From a checkpoint of a small transformer trained on Wikipedia.
Training: 325M tokens, 9913 steps.
MLP neurons of a small language model. Each row is named by its layer, matrix (up: input weights) and neuron, and shows model dimensions 0-127. Each number is 50 + 10 x the weight over its row's rms, rounded and kept within 0 to 99.
After each neuron's rows, "fires in" lists the words (lower case) most often at its 100 highest values on Wikipedia text that the model never trained on. A number after a token or word is its count.

L5.up486:30 54 43 54 40 47 53 48 52 53 56 44 47 58 40 43 40 42 50 45 52 67 39 52 52 53 36 50 53 59 59 49 49 48 48 47 49 58 48 52 47 68 53 55 71 58 34 48 45 37 28 61 61 52 45 60 56 55 47 34 48 55 44 59 77 67 50 50 51 68 63 28 62 47 59 58 61 47 56 53 36 43 54 49 36 71 43 52 38 53 67 62 40 55 24 34 66 56 41 36 68 60 19 55 54 45 47 47 36 39 77 43 53 60 57 44 35 43 52 45 61 40 51 53 47 48 46 50
fires in: "and" 90

L5.up742:49 32 57 26 52 52 43 28 48 47 52 52 27 51 65 36 63 53 45 56 63 65 44 28 31 63 56 42 49 52 41 60 52 61 56 29 49 39 71 44 62 53 48 43 77 46 50 30 62 38 40 65 60 42 54 67 47 56 28 42 46 58 32 59 47 58 58 53 45 48 49 41 56 41 41 50 52 59 60 48 59 45 50 37 32 67 54 64 36 34 41 37 62 50 51 65 55 53 47 44 52 66 37 30 39 47 58 37 52 57 68 34 43 54 42 55 50 55 44 46 55 52 43 60 33 55 61 50
fires in: "and" 69, "or" 16, "to" 5, "dtxsid101009995" 4

L5.up26:42 49 44 43 29 54 49 42 55 42 52 53 41 50 36 45 48 50 46 58 53 52 49 45 50 63 36 56 42 67 58 48 55 46 42 36 59 50 61 56 46 47 61 33 60 56 46 36 37 45 49 52 52 53 69 54 55 56 65 54 41 40 31 52 65 47 51 63 61 40 17 60 41 39 76 46 55 47 57 56 65 57 33 47 46 52 64 51 46 45 61 35 41 40 36 24 48 56 53 57 40 60 39 58 56 53 63 56 61 55 54 65 53 36 37 64 69 59 35 42 54 67 49 54 39 43 31 44
fires in: "but" 33, "however" 13, "although" 9, "letter" 6, "while" 6, "despite" 5

L5.up66:42 32 55 31 44 64 59 57 45 31 49 30 60 60 34 51 33 43 47 60 65 31 55 49 33 55 47 66 48 32 61 59 43 54 45 33 47 42 59 56 44 44 35 42 43 60 28 60 53 47 56 60 38 49 43 53 41 47 55 39 44 56 50 59 44 53 54 41 58 58 35 48 64 42 52 47 50 42 58 31 43 52 40 51 55 45 40 43 33 55 49 44 52 62 53 60 56 58 58 46 32 52 47 57 56 50 59 51 45 29 53 32 47 46 55 53 48 54 48 58 48 67 40 56 35 43 67 57
fires in: "his" 23, "her" 15, "s" 11, "whose" 9

L5.up12:57 56 58 41 39 57 67 50 55 55 48 71 53 42 52 54 49 53 52 48 51 34 49 32 25 44 58 52 39 54 49 51 39 43 37 43 36 67 54 41 65 43 54 40 51 39 34 55 47 36 54 54 39 45 41 46 58 64 37 59 46 58 59 39 52 45 41 30 56 61 47 55 53 36 49 54 51 51 60 57 52 61 40 66 32 47 59 45 41 42 46 44 58 46 60 30 38 41 45 59 53 36 55 54 45 47 56 44 47 35 48 58 74 38 57 52 25 68 41 54 61 41 42 50 41 37 67 36
fires in: "born" 27, "her" 17, "the" 15, "his" 11, "a" 7, "him" 5

L5.up841:55 49 54 34 38 58 45 51 35 58 60 55 44 40 43 25 52 45 52 63 56 56 39 48 41 52 56 46 51 71 58 62 26 49 48 41 46 40 53 27 46 50 49 50 55 44 47 36 66 28 46 55 56 71 59 35 55 45 49 37 44 66 54 54 59 56 60 49 41 56 49 45 47 46 62 61 45 37 55 75 55 47 55 27 39 45 58 50 36 52 56 52 45 54 37 44 57 55 49 47 43 49 55 58 42 53 50 66 56 39 62 64 60 54 51 55 44 77 54 59 69 44 50 45 53 41 53 66
fires in: "the" 46, "hospital" 4, "homey" 4

L5.up265:37 49 55 39 31 38 37 51 46 42 52 46 44 39 41 58 42 39 50 57 57 55 33 61 63 37 47 60 41 44 50 53 47 58 42 51 55 34 74 57 54 50 29 45 56 73 40 42 48 58 46 62 62 63 50 73 39 45 51 51 50 48 57 35 32 44 33 38 52 48 40 45 60 55 47 60 42 37 55 66 64 32 44 52 34 71 46 46 57 31 58 53 53 47 42 54 64 62 46 66 50 59 41 55 56 47 54 50 35 57 73 69 49 43 59 55 54 55 50 49 55 60 62 78 44 45 49 41
fires in: "after" 48, "while" 22, "of" 7, "despite" 5

L5.up255:29 46 53 43 39 70 61 51 56 51 55 41 49 63 54 48 38 59 74 67 57 51 39 52 59 58 56 37 58 54 74 42 46 47 36 50 47 30 54 57 57 48 48 57 44 50 47 54 43 53 58 71 60 59 37 41 46 33 68 45 57 49 47 40 57 47 57 53 52 39 62 48 64 36 37 42 53 64 55 48 50 62 46 58 28 58 34 54 47 53 56 61 70 50 43 48 75 73 53 42 53 57 43 53 45 58 75 51 33 46 57 49 44 43 36 42 55 49 61 49 53 55 65 57 49 37 49 58
fires in: "but" 41, "to" 6, "made" 4, "after" 4, "and" 4

L5.up31:39 60 55 49 57 59 52 36 39 50 43 59 41 53 50 53 43 44 65 43 59 40 62 47 56 28 38 33 32 55 47 58 59 47 52 59 49 47 38 43 45 47 27 63 76 42 59 34 44 49 28 46 35 46 44 47 54 43 48 43 49 66 40 70 48 60 50 74 52 58 59 44 55 42 62 39 45 59 57 59 61 36 50 35 58 65 39 52 36 52 62 53 43 59 46 48 43 49 37 47 54 41 60 43 48 59 62 47 42 48 53 39 57 35 54 55 56 47 47 53 41 43 71 61 57 41 48 46
fires in: "and" 53, "sonarpur" 6

L5.up702:57 42 51 42 49 57 66 55 51 57 50 48 50 52 55 43 55 42 77 65 54 49 40 50 39 51 61 48 38 47 62 61 48 54 43 38 47 34 49 44 48 46 42 66 35 51 44 60 49 57 41 46 49 67 68 41 49 52 56 35 34 62 63 45 54 61 41 47 61 53 40 40 59 55 40 51 53 55 46 50 46 64 43 57 31 50 36 46 48 40 53 33 64 69 57 55 67 48 46 62 49 56 40 46 56 63 52 50 45 45 68 35 52 43 48 78 42 63 53 52 39 53 49 36 50 57 56 59
fires in: "the" 74, "a" 10, "her" 4